MLP neurons of a small language model. Each row is named by its layer, matrix (down: output weights) and neuron, and shows model dimensions 0-191. Each number is 128 + 24 x the weight over its row's rms, rounded and kept within 0 to 255. Numbers have three digits each.
Before each neuron's rows, "fires before" lists the tokens most often just after its 100 highest values on Wikipedia text that the model never trained on.

fires before: "ue", "lo", "l", "li", "ad", "lic"
L5.down125:122145113080108098140130118071081124128122123140146091117108138166171174106158143114119107118138107121108078134089172116129108089136099159126153133134152123140098111180134116183107113195113164103163141090134112144120135150123061121135111145113089179113145138150119103168159173158129135128102156148093132121127095126143140129113071165144136089128132140148125142124120139147129118101125136152127130116095123147102114162180112108134139123140109134139142116124160157158143122104164106113125123155121108129128122170088156158143141131136101171118106114162105154124114117114115088122

fires before: "ri", "or", "ent", "o", "il"
L3.down344:134063097163076118091162118124118104112153146146066148133117157105146087105130117130112157089123141138138114105156144123110139091140137096138146142169142132156101162155143108106110108119134117116140107141129116117110134126145149112150087109115132115137096099156158124147159100140160116117163122143139118139182144144093123174092185138102092163138148116100149131087127136174107146133128091129112145098148149195151128116149101135120149101122117128116172152123131122156114065103087121160107123133146085148124149116120115126143133099165133119097101121123130125118126163126141194141

fires before: " the", "min", "r", "ri", "il", "m"
L5.down256:135123118124119118178127153089131180127150107168116110151141120148176142124140119169122095117140117143198175158149107143147130113155159147125115074125109108127130112140172088136096133084122125137119130111094117083145109074157111148122096093183137136136093155139107112085118117142129143139150147118155102154173108151113134154163160136086127131151073159114085112096133097143118125151146141142110095137119153133143146097150122155098136087168111119165132149100101123112158115080135093119119141131112105104121125152152082102140120139151134159129106142149151116116097112113123124139

fires before: "L", "l", "le", " No", "th", "lic"
L11.down88:157119193099145113110079145129115122108153138149131149147085119147123099115110101122089125116154119113134142089172125163162060108178151185140152104159106156146174155153129135142137126112131146117111142117138093136134153134141129120125161118144141162143120099103124104148144098133145112100147159127129133149121148172149116070113120168102092097134130098132129120094140134115140138090136119126128168103164176107107134101131123156096134152121095126146104147113146137143075168100114123121114155130081091103118130123089151149116165121127100118151169116167127087115121146120129087102

fires before: "y", "ies", "ce", "ial"
L11.down23:164110101106146131161127134144157101156079110144112160107086116131169099161132129106122121150144135117128123140107130181112131143118117124115141117145104127131120147162142166103155150107177044143141120153134127157095088137085134122126129091182135111145103161120108121138137107144114117121113105101083145075136140068166135134134154174103141128128142125131128161135106116132157115137123113144087145085148116114123102195136085095116120139132143123111127124140125115130080124117146151150174121105098191098175094146134151147119113114149156115126139131130131151128118149098103162104

fires before: "e", "d", "f", "son", "mate"
L2.down226:111136110125148133163130093109134131171120166127118108135086100124087114138144140163122134149112141149142085150118137146100153145115127136158121141096120133113130106117099157123111103095154119147133132111134144165155205112135142109130167128107165140155120139156115162115083159138075118153119140118109120148105090137152139215158121171142155151113121120137109115146128070166081131137123106125175129105085115113137140107171135157149153121165116142141168112102138109148134121136142115133125100098101116094143090154116110095091142105115157115123076114125169094106132114120145089120

fires before: " the", "f", "ite", "ten", "ter", "act"
L9.down764:130111125133139153123111088138098100112136088119108142087131105126171162129145117121163131133105105074143114133112151136101120085148099113118142139095133124157112144106145125102129121164128128124112096144145196180101129116108123152126108098130094129122104148112106128104132136162153095129163125146126116131110162133127106125131124149143145083119137146158122142095094169096143140155118117091111131090097118127176153128165162146132096123119161101151118142118109120120151196108114120181117157120139065119111133143156159137152126134105155101185122144117139138169117172130056154164

fires before: "s", "st", "t", "ia", "que", "tic"
L9.down336:150154131111123138106148149161146120119133099144134134144163147142140136109107165125092132107092141144146124151119154120137127137133140151115135159144110133100127140159134090142105148135156091135127138121131085140100117075133204116170117153106139124121131122107059155130119103146080116118167118115110131087135153159146137091145077155153076138143106131155167179143164111112148114057150130106133120099127156107078140151109131112134089140142126149160106132136130144155131115147125108127153077107109181146128107154148114133099105125155138138127114093092074120096163142101141122152

fires before: "ar", "or", "st", "me", "ress", "il"
L2.down426:132134125155162121100100129134091117151152078149109121081146172159155123131127103113158113136132107109143102150095102099178046104136109124113132104088165138147139123134130184103147134106113131142102138073121121124157136119089123148125142167127128100133114129111143134130148154139061093103132096153169101133107127138162123103126100153138119085141114128111140149139186118143148123129148161128158114155130139095133113181136128122086129132081143117144125143117119144133113162104168129118168170106099141118160184148167139140132118131094138131177117098144122102109116146114128104143

fires before: "s", "f", "t", "und", "ult"
L11.down144:111135134141126104117107116075123108148128164157122183180088120115100111124162142111111135158150133144132153116109135103155124088104140160118136154131114127107168129145129115139180105104137124108133124144140115158151129148126141133122096122154072122096116146102149175106142122075155129173139169132166108083135111138112167114143139147130122115054133114128174131114154124118140123086126167115159164141097125125128130116113127159117151107130133129065122160154110104131103137084136124117121102134109171105101144137117098103152143141113106080145148126117165068156180153134101104132